Weights of a small transformer language model: tied embeddings.
MLP neurons of a small language model. Each row is named by its layer, matrix (up: input weights; down: output weights) and neuron, and shows model dimensions 48-111. Each number is 128 + 32 x the weight over its row's rms, rounded and kept within 0 to 255.
After each neuron's rows, "fires before" lists the tokens most often just after its 100 highest values on Wikipedia text that the model never trained on.

L4.up679 [142  86  98 122 117 185 150  89  85 105  81 152 119 110 100 139 180 219 111  97  90 114 102 205 143  74 147  98 143  97 146  95 182 124 141 114 139 192 129 125 114 152 145  93 179 135 158 183 107 133 123 109 153 109 135 106 161 113 147 166 161  94 171 165]
L4.down679 [186  88 120 142 122 174 149  76  76 144 131 145 110 144  69  42 120 137 124 119 127 116 113 133 154 120 120 192 129 133  83 143 130  72 124 176 136 159 151  90 132 179 148  94 129 138 127 110 138  93 103 129  72 103 190 152 132 160 144 150 159 124 152 155]
fires before: "-", "|", " ", "2", "=", "\""

L13.up399 [148 108  95 150 124 193 116 116 101 169  83 159 160 158 182 139 154 171 108 123  84 137 124 108 183 129 187 130 120 118 117 130 122 143 129 105 140 161 164 131 105  89  76 110 199 136 137  89  72 128 106  87 131 191 143 131 148  93 154 152 129 174 120  83]
L13.down399 [155  96 118 132  90 132 133 113  78 141  76 167 119 155 126  62 123 136 146 108  86 115 132 114 155 131 140 173 125 149 127 166 138 135 167 137  92 164  88  87 153 155 149  99 117  89 169 140 135 165 146  96 145 107 182 143 196 139 103 107 121  82 148 101]
fires before: "-"

L12.up320 [131 130 149 167 158 158  74 130 176 129 168 105 115 100 169 151 113 181 120 160 118  87 147 174 106  82 150 102 141 106 128 132 131  81 140  66 139 162 110  92 125 158 114  78 139 147  54 128 156 125 146 183 115 112  95 124  88 115  96 108  75 199 119 115]
L12.down320 [113 162 146 155 107 158  80 111 104 134 119 127  91 135 113 150 112 134 156 153  88 131 105  93 135  51 152 164 101 156 205 184 177 126 115  99 124 211 200 132 161 125 166 116 115 153 131 167  96  99 105  81 187 133 118 132 163 176 166 153 169 144 133 110]
fires before: ":", " |", "h", "o", "itle", "ra"

L9.up774 [ 95  61 125 115 105 134 128 160 117  75 141 141 144 172 189 150 153 171 116 122 149 172 115 118 136 112 124 119 132  69 103 146 116  87 176 152 185 114  75  83 127 167 116  65 140 158 105 141 143 125  78 185 142 127 116 143 131 122 122  97  89 136  57 163]
L9.down774 [157 122 138 124  95 184  83 136  95 129 164 106 133 218 181  65 138 108 135 157 186 193 132 113 104 126 114 122  73 122 144 115  79 167 133 135 110  67 145 108 149  86 112 155  97 107 120 130 107 125 126 155  91 118 181 195  74  97 144 213 202 138  94 124]
fires before: " the", " a", "and"

L7.up269 [124 135 154 141 133 147 175 107  79 138  56  91 145  83 161 156 100  95 109 143  82 174 102 145  71 144 137  81 120 153 115 101 136 246 121  91 156  76 112 118 164 136 107  97 192 119 177 129  92 174 119 145 181 177 110 112 111 147 109 110 181 122 154 101]
L7.down269 [131 102 113 133 165 132 133 182  98 165 107 107 114 125 126 126 171 116 107  89  88  90 139 144  25 179 122 108 105 143 115 148 145 175 108  52 116 114 144 147  61 110 119 155  95 116 133 104  87 122 138 144 136 111 128 140 161 166 164  35  97 111 186  93]
fires before: "ia", "an", "ik", "et", "ian", "mp"

L4.up443 [118  95  92 142 118 184 159 138 141  90 145 104 103 101 153 142 144 103 105 199 115 116  81 110 153 116 109  95 200  96 139 141 115 168 120 106 107 176 154 119 185 178 144 143 102  90 111  95 166 124  99 193 160 206 111 153 107 117 127 145 151 153  88 135]
L4.down443 [110 172 143 120 135 123 128 118 157 115 174 130 121  80 161 204 170 145 122 133 170 151 175 114 124  81 153  97 100  71 117 125 112 114 133 112 118 101 172  77 129 110 102  86 140 107 149 130 119 121  71 115 108 172 167 153 154 133 130  93  99 111 158  62]
fires before: "ar", "ion", "y", "al", "ars", "ig"

L9.up263 [168  95  93 138 148 173 165 119 134  82 183 117 137 132 134 143 113 151 138 128 119 111  93 140 109 105 163 129 154 142 139 146 125 133 153 111 137 168  91 128 170 109 101 141  99 133 133 147 146 154 123 191 158 106 118 131 109 116 156 103 167 191 109 153]
L9.down263 [ 80  89 136 171 150 121 136 141  84 109  91 173 128 124 123 186 137 184 187  84 116 139 110 123  82 141 123 134 119 122 156 135 149 142 141  42  94 121 145 184 160 131 138 143 132 148 117 116 147  98 116 163 129 131 190 117 117 152 107 170 149 137 167 140]
fires before: ":", " ", " in"

L12.up378 [155 110  96 122 134  85 127  85 115  96 173 117 105 148 139 156 135 114  70 102  76  74  88  83 135  76 159 159 161 143 158  95 156 113  83 141 137 131 123 109 167 126 167 148 120  77 129  71 132 101 164 129 146 119  80 101 103 146  85 126 111 155 128 132]
L12.down378 [ 70 122 155 186 160  85 127 117 134  69 149 168 137 155 173 155 128  72 135 131 119 133 139  99  97 154 104 126  84 122 129 207 130 143 122 165 129 176 176 114 123  79 163 113 105  98 153 150 126 141 102 159  91 134 219 131 155 152 151  86 160  68 201 129]
fires before: "g", "ge", "t", " "

L6.up274 [134  87 104 133 135  95 171 117 124 133  68  94 132 152 145 152 133 158 128 120 158 134  92 110 106 158  57 119 180 112 109  55 118 154 199  79 126  91 111 171 173 133 110 146  93 139 162 141 126 156 166 136 195 121 109  82 141 106  74 131 155 140 173 113]
L6.down274 [ 99 144 124 129 168 147 128 138 126 133 141 158 154 115 180 160 104 141 164 121  90 129 161  51  69 128  86 141 142 128 102 129 112  94 150 150 116  76 106 167 159 127 229 191 123 108 170 183 137 144  80 130 102 111  77  68 120  96 152 151 117 104 150 183]
fires before: "es", "er", "al", "i", "ut", "ed"

L12.up44 [173 102  94 109 106 143 198 136 151  99 123 128 131 105  91 143 134  87 172 152 139 145  69 109 124  99 132 164  99 139 106 126 178 144 121  92 163 124 169 105 164 161 120  70  55 140 132 126 120 140 107 172 113 131 157  97 107  90  99 141 155 112  93 137]
L12.down44 [111 139 170  83 162 106 122 174 109 115 131  94 111 152 115 235 123 150 125 177 110 161 140 124 121 161 104 160  96 129 177 118 167 118 145  89 179 130  80  78 114 126  89 103 133 156 167  64 151 164 104 125 129  90 176 111 128 107 147  89  79 152 163 170]
fires before: "2", "1", "3", "%"

L8.up370 [159 104 141 171 155  91 121 115 173 139 204 110 112 120  95 148 113 131 106 100 165 126  51 181 163 133 106 130 165 112 152 127 119 117 184 132 182 115 108  86 132  82 168  53 164 114 154 103  99 145 206 138 143 182 170 125  89 146 114  80 130 120 148 114]
L8.down370 [141 116 153 158 132 105 127  58 177 116 123  92  84 124  70  90 131  70  98 124  93 113 126 187 195 104  82 148 142 198 136 105 125 153 185 185  92 143 151 114 141 183 116 132 139 110  91 149 158 122  54 160 108 127 158 140  95 144 162 114 107  87 112 185]
fires before: "ft", "g", "an", "vel", "ague", "t"

L5.up56 [ 97  95 123 115 113 145 130 151 173 129  82 167 135 163 157 143 125 175 126 151 129 110  68 109 140 139 203 134 156 117  83 152 141 129 172 118 143 114 101 140 127 144  92  94 166 167 162 137 167 186 147 200 178 126  76 120 116 133  97 113 124 132 109  92]
L5.down56 [149 163 136 178 142 174 126 130 126  98 101 144 184 147 160 130 101 113 188 123 116 161  49  98 173 100 139 125 125 166 168 151 102 130 156 146  95 108 115  63 203  84  91 132 118 134 128 142 120  99 127  94 144  85 112 166 173 101  97 170 127 133 109 105]
fires before: "on", "o", "and", "un", "it", "em"

L12.up94 [113  82 103 123 140 147 138  77 145 116 173 126 170 110 103 146 103 201 139 121 125 112 178 100  54 135 176 111 181 110 104 139 135  83  98  91 122 137 173 170  62 173 155 125 128 177 191 133 147  92 119  97 182 106 113 118 114 145 194 152 147 137 158 158]
L12.down94 [148 164 153 122  76  84  71 146 110 101 130  47  95 138 139 214 105 171 100  72 161  96 127 194  90 134 134 132  90 108 141 108 148 124 178 137 157 145  91 120 160 125 103 160 153 153 122  60 165 161 154 140  97 126 161 190 133  96 151 128 122  99 132  91]
fires before: "2", "1", "3", "5", "0", "4"

L5.up863 [144 140  99 167 199 128 132 120 118 141  86 144 153 158 164 128 172 131 165 119  90  56 108 128 145 103 114 167 179 107  55 104 161 183 132 117 124 118 133 188 147 166 113 141 183 117 192  89 134 120 119 117 116 156 116 132  93  96 132 115 144  92 116 136]
L5.down863 [158 131 101  90 125 183 134 146 152 119 159 101 109 122 164  62 116 160  50  95  81 165 184 104 116  88  97 106  64 175 106 112 148 100 129  95 142 139 123 147 136 163 135 178  94 113 174 150 138 142  99 138  91 109 138  63  91 151 143 117 126 164 107 138]
fires before: "ing", "er", "ers", "ed", "ment", "r"

L6.up531 [127  69 129 133 118 156 166 107 123 161 120 169 101 122 142 136  58 163 120 157 104 198 144 128  96 139  65 134 158 160 122 189 130 129 125  85 130 173 120 149  54 121 190 168 137 129 125 109 200 106 132 110 162 104 130 102 129 104 147  95 137  94  79 117]
L6.down531 [131 141 147  96  67 121  94 141 137  86 177 158 120 122  81 142 123 160 177 107  61 176  79 181 102 118 136 135 138 143 144 164 116  90 114 142 130 114 144 155 129 157 140 190 109  71 104 122 121  90 118 121 102 164 129 134 133 141  72 143 167 128 127 118]
fires before: " ", "-", " /", "4"

L10.up447 [152 109 114 158 121 116 185 103 104 112  63 153 135 163  82 124  65 124 120 172 122  98 135 163 118  87  81  90 160 108 125 147  93 139 105 147 144 194 106 114 164 123 171 130 235  92  88 146 185 137  97 106 187 123 149  40  55 119 144 154 204 139 140 144]
L10.down447 [158 154 104  82  77 115 100 164 157  79 102 104 113 139 112 255 141 117 194 115 124 136  93 137  84 145  69  94 112 138  77 144 150  90 121 153  73 131 124 128  98  97 125  83  57 111 177 116 123  95 176 140 169 156 142 163 153 129 167 135 112  80  68 120]
fires before: " |", " |\n", ")\n", ");"

L6.up547 [ 76  93  57 142  96  84 191  68 111  67 159 134 137 212 157 140 111 160 141 120 121 124 107 180 108  82 136 184 168 128 103 172 147  95 137 115 112 172  96 104 129 154 190 110 164 130 193 115 138 126 141 129 173 116 110 140 169  77 125 150  98  66  94  98]
L6.down547 [ 83 103  99 118  43 170 146 123 122 138 109 123 155 159  89 211 141 143 118 130 113 188 166 154 178 111  80 105 158 176 180 184 105  39 154 128 150  73 112 127 119  50 155 133  97 135 124 134 137  84 141 131 128 161 111  70 187 129 134 121 130  62 144 124]
fires before: " ", " (", "-", "="

L13.up719 [136 105 120 203 130 121 106 157 111  80 171 168 113 143  96 124 127 101 148 187 122 120  72  72 136 115  96  94 180 181 114 127 141  81  99 153 164 128 106 143 170 153 103 136 104 134 159 153  75 121 141  96 107 129 183 101 106 117  94 128 159 150 173 110]
L13.down719 [109 112 144 161  82 115 107 162 161  83 105 150 101  93 130 119 173 118 134  81 152 122 168 129  48 103 152  99  79 137 144 126  99 127 131 130 143 125 210 136 141 102 142 152 157 146 117 106 190  96 146  84 145 109 154 136 153 120 126 125 108 178 155 118]
fires before: " |", "ing", "):", " ", ":"

L4.up562 [123 103 169 142 113 180 137  87  75 134 122 137  96 198 121 138 160 147 162 135 104 143 141 178  95 116  86 140 101  96 118 134 163  85 148 100 157 156  94 153 138 128 119 117 133 104 168 135 170 184 163 121 160 158  87 108 135 130 112  70 125  74 162 159]
L4.down562 [189 124 135 105 119 175  87  87  95 137 159 140 119 173  84  17 126 134 129 134  88 171 137 161 109 128 166 169 102 157  59 196 154  63 116 170 152  95  78 135 101 172 113 124  80 124 117 128 131  96 140 100 113 126 157 125 117 136 107 101 129  75 138 158]
fires before: "|", " ", "-", "\"", " Total"

L8.up73 [135 158 146 122  89 115 102 143 129 113 106 129 198 147 159 136 137 150 132 130 131 120 116 110  99 131 150 171 118 152 133 125 150 151 117 111 125 146  91  62 102 101  67 113 105 151 107 126 160 148 156 141 173 115  95 148 170 145 120  85 180 113  80 171]
L8.down73 [180  92 180 111 100 128  93 145 106 159 148 132 144  72 159  71 108 131 129 172  83 121 159 151 147  93 152  95 130 107 162 133  72 121 170 138  89  68 166  68 103 134 133 155  97 168 104 120 148 112 147 166  88 142  94  64 176 137 137 122 165 115  68 146]
fires before: " to", " the", " in", " by", " a", " as"

L13.up79 [174 116 127 175 118  90 128  79 115 106 164 157 106 196 156 140 143 214 104 211 113 116 107 188 166 131 194 126 171 149 124 159 115 183 158 116 141 111 148  61 141 113 148  77 177 124 116 160  97 187 137 132 122 111 151 119 103  96 148 125 128  98 140 137]
L13.down79 [ 71 142 147  78 113 110  84 143 114  80  97 103  72  87 161 214 132 141 142  48 136  92 201  75 131 177 127 120 115 145 128 151 128 136 118 132 155 166 160 146 180 108  67 169 121 127 156 142  91 105 135 101  99 118 110 132 174  96  75 131  93 117 110 119]
fires before: "0", "1", "9", "6", "2", "3"

L9.up155 [158 108 152 174 156 138 176 139 128 116  76 111 146 119 161 136 144 127 120 158  93 120 125  84 107 118  83 106 180 107 112 194 124 181 143  89 142 163 143  90 207  42 198 145 153 135 146 137 165 137 143 136 211 144 176  68 120 138 111 131 117 179 128 170]
L9.down155 [120 146 128 116 111 134 101 147 159 124  96 111 198  80 138 189 186 163 161  94 153 129 140 131 136  95  94 135 104  78 165 144 120 154 108 101 100 153 108 173 130 164 113 118 138 133 106 118 142 163 190 167  89 190 141 125 151  76 135 140 118 154 135 129]
fires before: " ", "r", "o"

L7.up37 [107  70 164 187 165 141 130  76 161  56 109 148 143 109 110 133 168 174  84 144 120  85 104 105  96  91 149 130 164  54 140 118 128 131 175  62 164 157 146 139  88 110 174 126 135 133 115 114  78  90 146 122 162 156 163 133  85 140 137  96 137 144  93 128]
L7.down37 [154 170  92  96 104 127  49 140  88 125  89  79 154 122 186 111 116 128 125 143 137 152 153 123 140 106 124 103 124 116 158 153 180  89 147 143  76  47 165 119 198 148 164 114 160  95 142 120 122  94 138 115 107 128 181 204  67 122  92  44 147 111  94 136]
fires before: ":", "ing", "s", "ill", "w", "==\n"

L6.up1 [184 113 128 152  87 127 178 127  79  95  97 178 120 161 156 143 116 141  66 157 175 184  72 136 176 173 147 112 201  77 148 132 101  76 135 195 133 146 157 109 122 109 182 144 135 158 153 119 139 102 138 139 184 136 122  92 158 136  61 160  67 139 145 151]
L6.down1 [ 67 157 146 126 112 162 158 116 111 107 132  87 170 127 122 154  97 128 117 128 150  80 120 142 170 127 133 164 145 134 147 181 131 116 142 139 114 113 121  89 106 157 179 104  66  82 136 141  74  26 167  96 123 143 104 123 142 115  86 165  76 127  49 131]
fires before: "om", "ent", "her", "all", "ause", ")"

L12.up58 [136 108  67 171 144 159 122 102 148 131 101 101 169 148  98 141 130 110  94 149  86 135 157 130 141 124 192  99 170 176 159 105 175  99 137  67 147 191 169 151 165 124 149  64 160 103 116  75 130 175  85 127  64 166 158  79 170 138 101 127 144 117 148 144]
L12.down58 [129 124 139 123 134 186 116  65  44 134  65 148 103 151  88 123 117 150 114 112 153 108 156 106 123 146 125 137 154 169  98 182 131 107 142 113 133 139 137 117 135 168 120 139 149  91 237 156 118 180 176  99 121 134 149 124 124 123 136 156 134 101 160  93]
fires before: "-"

L12.up356 [142  90  75  71 121  91 180  83 141 135 125 161 117 102 131 150 103 155 135 152 101 127 112 116 161 198 135 131 161  80  95 158  95 141 136 116 122 150 116 109 123  99 128  88 164  91 133 102 132 152 126  48 162  91 114 121  40 112 114 115 101  97  99 145]
L12.down356 [110 146 140 141 141 143  81  83  91 106 121 117 136 116 178 117  92 125 138  81 145 152 201 147 124 162 132 156  58 147 196 111 134 132 158 167 163 167  84 129 124 116  40 168 136 110 138 155 118 129 132 160 112 183  36 127 167 145 152 157 161 141 148 188]
fires before: "ent", "en", "ence", "es", "u", "ress"

L7.up462 [111  87 110  89 110  83 169  62  73 130 182 208 117 104 156 163 128 177  98 119 127 103 161 125 164  95 152 162 149  91 137  83 142 166 106 174 192  82 153 139  75 158 160 135 165 132 132 132 169 168 148 130 158 165 110 134 125 118 150 118 206 135 108  86]
L7.down462 [ 93  80  90 117 157 124 143 200 138 148  63 111 103 130  98 139  90 106 135 140 186 125 112 119  85 155 112 121  71 177 160  97 163  94 100 164 110 129  73 136 149 119 110  93  98 131 172  48  79 111 183 149 146 106 139  93 127 160 184 118 175 114 132 120]
fires before: " ", ",", " the", "t", "e", "u"

L13.up364 [144 138  97 135 163 110 113  95 158 185 151 155 207 150 136 143 140 125 167 121  73 118 140 104  58  83 223 143 147 163 113 148 147 174 137 151 173 106 118  80 168 172  49 103 152 133 154 125 151 145 117 178 127 152 148  68 100  99 131 130 171 185  49 100]
L13.down364 [133 130 128 126  97 177 139 164 153  84 115 103 129 140 111   0 137  85 126 179  89 140 104 142 120 146 131 136 174 108  99  59 116 118 116 148 111 109 138 133  84 215  97 143  91 110 137 146 117 100 161 116 110 134 103 181 139 109 142 116 150  94 178 133]
fires before: "s", " the", "ed", " him", " her"

L6.up470 [ 87 141 147 133 101 134 114 145 171 126  90 139  91 120 171 138 149 115 137 134 123 167 177 107 123 147 111 120 125 148 146 139 154 120 127 191 135 148  97 154 105 108 144  65  48 155 140  63 104 184 159 132 120 129 128 147  57  72  93 142 145 207 122 140]
L6.down470 [182 180 133 110 128 129 120 112 142 188  99 109 162 110 142  67  96 101 157 139 111 121 134  69 128 118 133 183  63 186 137 202 143 161 140 134  85 127 175 141 142 160 125  87 153 111  82  82 121 140 127 166 107 116  92 119  93 121 144  98 123 133 107 148]
fires before: "ure", "us", "im", "ured", "ures", "ion"

L4.up551 [ 53 114 123 141 123 193 145 128 107 114 104 155  99 127 145 150 174 112 103 128 120 152 119 106 128 118 118 101 111  64 108  88 117 105 195 119 159 159  85 127  80  96 129 100 114 109 140 142 116 167 130 138 193 168  98 141 106 144 123 108 144 179  92 142]
L4.down551 [100 151 129 197  92 124 166 106 165 144 105 177 122  96 117 222 101 132 120 112  99 134 116  11 113 104 111 117 162 122 141 150 121 151 104 154 148  95  94  78 138 118  76 162 102 142 145 120 176 131 114 106 171 157 124 157 146  98 154 113  86 179 138 184]
fires before: "ary", "ar", "al", "als", "im"

L13.up851 [ 54 144  84 118 195 119 152  96 154 187  99 124  89 139 156 144 167 161 134 113  97 127 116 128 148 179  68 169 163 121 139  67 178 191 142 170 133 143 135 166 125 195 114  99 139 160  96 102 145 204 171 132 122 119 102 138 124 161 125 136 116  83 104 104]
L13.down851 [172 150  93  76 105  80 160 145 100 146  80 103  86  83 134  43 152  71 171 136  86  56  67 114 126 163 142 120 127 161 110 117 165 163 155 126 113 103 150 136 138 135 142 177 118 151 171 131  64  68 127 151  79  68  97 123 115 148 119 126 119 153 149 151]
fires before: "al", "ed", "als"

L12.up739 [153 151 132 114 117 122 169 123 113  90 112 116 177 154 123 151 162  79 110 112  73 168 116 110 175 156 132 170 143 109 164  85 166 148 117 116 157 122 159 104 130 121 102 126 133 191 130 123 151 210 146  83 103 189 119 144 115 134 105 102 180 141 135 102]
L12.down739 [113  88 110 118 103 123 152 169  74 125 153 162 215 111 144 196 110 108 181 182 121  70 160  99 145 138  94 144 106 209  53 111 171 148 124 128 122 158 100 165  91 148 164  99 145  38 144  86  33 114 132 159 141 121 133 149  94 144 143  91  94 132 136 231]
fires before: " ", "1", "2", "m", "9"

L6.up684 [114  77 115 146 161 146 138 114 129  84 129 139  66 174  94 154 194 102 106  66 202  96 105 141 191 112 144 108 118  47 137 135 123 119 117 135 126 132  67  91 184 166 207 141 124  99 100  95 105 143 138 119 112 112 105 134 107  51 100 132 176 174 116 124]
L6.down684 [134 113 132 123  89 114 161 117 113 125 127  61 143 145 150 127  74  85 138 114 158 186 171 169  91 130 169 142 145 116 176 148 124 167 139 108 108  73 145 110  76 129 152 100  94 141  87 190 183 115  71 134 118  97 130 139 117 184 120 123 156 122 141 143]
fires before: ":", "–", "s", "y"

L8.up119 [143 128  97 122 117  80 183 163 127 135  96  88 123 153 146 160 129 148  77 201 100 166 137 103 148 136  52  96 155 118 139 153 150 136 139  98 100 134 121 143 127 127 114 144 101 110 212  77 118 142 124 207 103 156 156 107 135 148 148 112 150 115 110  95]
L8.down119 [114 193 139 139 151  99 127 136 228 166 181  99 109 183 138 143 180 163 136  85 128 142 110 113 124 143 107 130 125 121 175 150  87 162 123 111 113  87 101 170 142 114 172 116 100 136 125 132 138 125  95  78 107 133 171 149  64 130 150 138 138  64 144 136]
fires before: "her", "an", "r", "he", "ag"

L9.up220 [ 95 132 135 164 104 163 152 152 115 114  83 163 192 156 135 154 146  68  86 125 119 154 131  91 166 150 107  94 105 162 144 153 168 105 223 136 130 112 125  69 134 132 104  81 102 189 119  84 141 159 130 108 145 195 133 159 115 142  63 113 104 153  89 120]
L9.down220 [162 145 111 105 154 110 158  78  79 133 119 135 107 133 131 200 105 108 176 128 106 181 118 153 140  76  88  88 151 107 162  91  44 155 129 131 131 104  96 122 157  95 100 127 209  80 141 117 139 132 136 132 193  71 129 109 135 105 157 100 148  69 103 129]
fires before: "2", "1", "it"

L6.up228 [ 99 129 135 149  51 126 106 129  83 143  94  75 129 153 136 146 188 100 103 194 115 163 125  84 165 178 166 128 139 134 162 135 136 156 123 128 119 161  49 138 158  84 102  37 123 141  98 127 119 195  79 168 138 148  87 131  96 130 100 112 144 149 140 127]
L6.down228 [131 144 135 147 136 122 101  71  91 131 146  77 163 128 136 124 137 167 188 157 122 149 164 104 147 138 101 163 105 158 166 131 129 154 169 168 115 121 151 105 145 156 125  51 114 114 113 138 165 144  84 146 107 125 104 100 134 147 146 164 121  45 133 175]
fires before: "ure", "ural", "uring", "ive", "ures", "ured"

L4.up468 [ 98 118  94 136  99 157 169  60 147 117 186 180 122 104 170 151  96 169 149 127 160 143 178 139  83 109 108 102 190 160 110 118 161 151 102 198 208 134 166 103  95 130 109 146 123 100 134 113 116 131 132  86 128 134 123  82 127 136 141 155 145 115 180 107]
L4.down468 [138 130 103  89 135 116 156 118 142 148 154 183  85 153 124 139 148 140 119 115 143 128 179 146 156 129 151 165 126  72 180 160 131 124 142 157 169 126 141 136 113  97 119 171  71 143 122 120 114  97  40 129 108 145  61 115 191 152 108 109 152 103 137 157]
fires before: " ", "an", "ch", "e", "a", "in"

L8.up220 [133  82  63 110 110 131 185  71  89 146 137  98  89 133 110 152 119 141 192 102  89 190  81 126  80 142 138 118 143 142 169 112 178  92 126 159 112 152 116 142 163 173  78 136 157 116 193 158 180 113 124 147 140 174  32 120 150 108 166 141 121 110  87  87]
L8.down220 [138 136 116  93 142 149 140 128  97 156 144 143 122 147 145  99  64 211 101 104  96 132  97 153 159 131 164 105 101 164 189 123 108 106  93 163 114 163 131 130 102 125  67 151 103  75 105 150 138  45 107 205  72 161 154 174 171 127 106 110  88  58 161 120]
fires before: " ", "1", " P", " B", " |\n", "4"

L12.up434 [103 175  77  82 164 162 148 128  63 136 130  95  53 143 116 155 110 104 115  76  94 151 188  89 152 106  65 104 123  99 128 108 155 138 119  98 175 140 135 101 122 163 134  52 160  97 178  82 108 161 142 144 105 120 124 131 172 135 134 131 142 138 151 168]
L12.down434 [165 127 166 165 110 128 102 141 120 106 122 194 139 115  95 127 137 137 105 173 148  80  66 138 154 100 104 130 127  70  56 130 111  64 117 129 105 103 127 131 174  67 159 170  94 155 135 155 210  77  71 117 133 136 149 139 133 164 118  91  98 131 154 143]
fires before: "-", "|", "5", " U", "ound", "im"

L5.up441 [121 131 135 171  86 114 176 207 103  53 160 134 127 199 139 159 144  93 126  82 130 177 128 114  46 126 205 128 187 125 110  88  60  99 161  82 197 120 178 136 144  77 124 148 114 155 119  82 149 158 194  80 139  94  69 120 122 153 126 162 182  82 105 133]
L5.down441 [151 159  68 167 128  82 131 123 117 100 129 106 149 111 158 171  97 122 181  95 139 158 155 118  76  81  78 214 191 118 141 180 131 154  95 142 170 142 148 137 101  91 145 113 141 113 124 167 132 144 155  51 155 106 133 100 115 136 155 131 113 167 131 171]
fires before: "ine", "ar", "i", "z", " on", "ie"

L8.up883 [143 155 163 131 111 124 108 165 117 155 131  85 142 138 137 141 116 165 127 149  63 137 127 102 123 157 157 130 128 182 161 128 149 112  71 111  76 154  79  92 149 101 156 109  84 184 115 130  85 141 153 127 188 127  87 122  97 170  98 168 164 179  71 122]
L8.down883 [136 174 104 110 157 143 104 136 115 142 129 138  42 104  85  65  67 104 162 117 132 118  87 142 143 168  96 140  82 121 179 115 189 119 116 158 109 103  99 155 154  95 156 150 128  92 144 150 150 144 156 154  69  92 135 183 114 104 141 113 114 128 153  43]
fires before: "ion", "ive", "ions", "ed", "us", "."

L9.up210 [157  82 158 136 105 128 141  87  94 108 131 163 115 111 173 145 145 179 107 154  68 155 171 113  43 136 125 136 132 103  99 148 133 146 174  85 157 199 128 131 129 141 167  93 119 118  83 113 179 179 129 138 161 175 122  92 112 164 141  93 130 139 185 116]
L9.down210 [170 122 161 111 107  85 145 140  53  99 129 149 118 124 171 188 120 161 139 158  52  90 133 145  23 184  90 110 156 113  78 162 180 119 149  61 146 187  96 140 153 145 181 115 126 165 108 179 166 124 102  73 169 123  88  94 131 146 160 137 102 152 174 154]
fires before: " "

L12.up806 [131 103  83 168 217 160 164  94  99  65  95 106 111 169 169 137 106 190  80 130 138 107 139 113 183 182 183 154  99 101 114 127 153 174  99 128 135 118  85 115  84 153 111 125 165 120  76 145 107 147 160 189  99 165 173 163  90 125 136 114 146 153 105  93]
L12.down806 [ 96 158 127 189 112 104 119 139 128 149 142 127  97 118 164 131 132 151 132  81  77 122 111  64 114 143 144 122 167 157 134 119 118 236 145  67 170 143 107 112 146 149 107 138 101 119 115 109 154 162 143 179 118 125 124 173 103  57 145 119  82 134 127 126]
fires before: ")", "),", "1"

L13.up339 [153 116  61 128  88 153  98  52  79 147 169 240 121 120  93 145 154 147 119  82 124 152 132 122 123 125 110 124 181  48 132 125 144  82  92  71 128 130 110 120 200 132  60 123 132  99 138 126 174 176 121 110 126 182 152 114 134 108 187 111 176 123 145 176]
L13.down339 [140 136 133 110 131 136 148 117  80  98 141 129 106 124 147 178  63 142 178 121 140 161 102 146 155 151  90 157 109 185 109 121 173 135 152 136 120 171  89 104  90  85  92 105 110 148 145 113 132 101  83 116 137 136 169  83 105 123 132  47 141 124 128 119]
fires before: "0", "-", "ic"

L9.up489 [128  78 111 158 161 122 153 108  98 141 166  97  74 128 141 135 109  95 115 106  81 132 155 148 177 149 155 128 125 130 110 122 163 145  99 167 122 160 160  79 125  97  86  89 134  84  83 100 151  92 175 208 150 158 145 167  87  78  46 138 135 154 123  84]
L9.down489 [207 162 122 157  96  65 138 103 123 167 178 137 122 165 140 117 120  90 128 103 118 104 107 115  86 148 101 118  81 161 108 102 145 131 107 220 134 135 135 164 160  99 143 147 139 144 189 138 144 143 136 116  99 110  89 165  78  98 125 169 110 180 175  91]
fires before: "t", "im", "g", "f"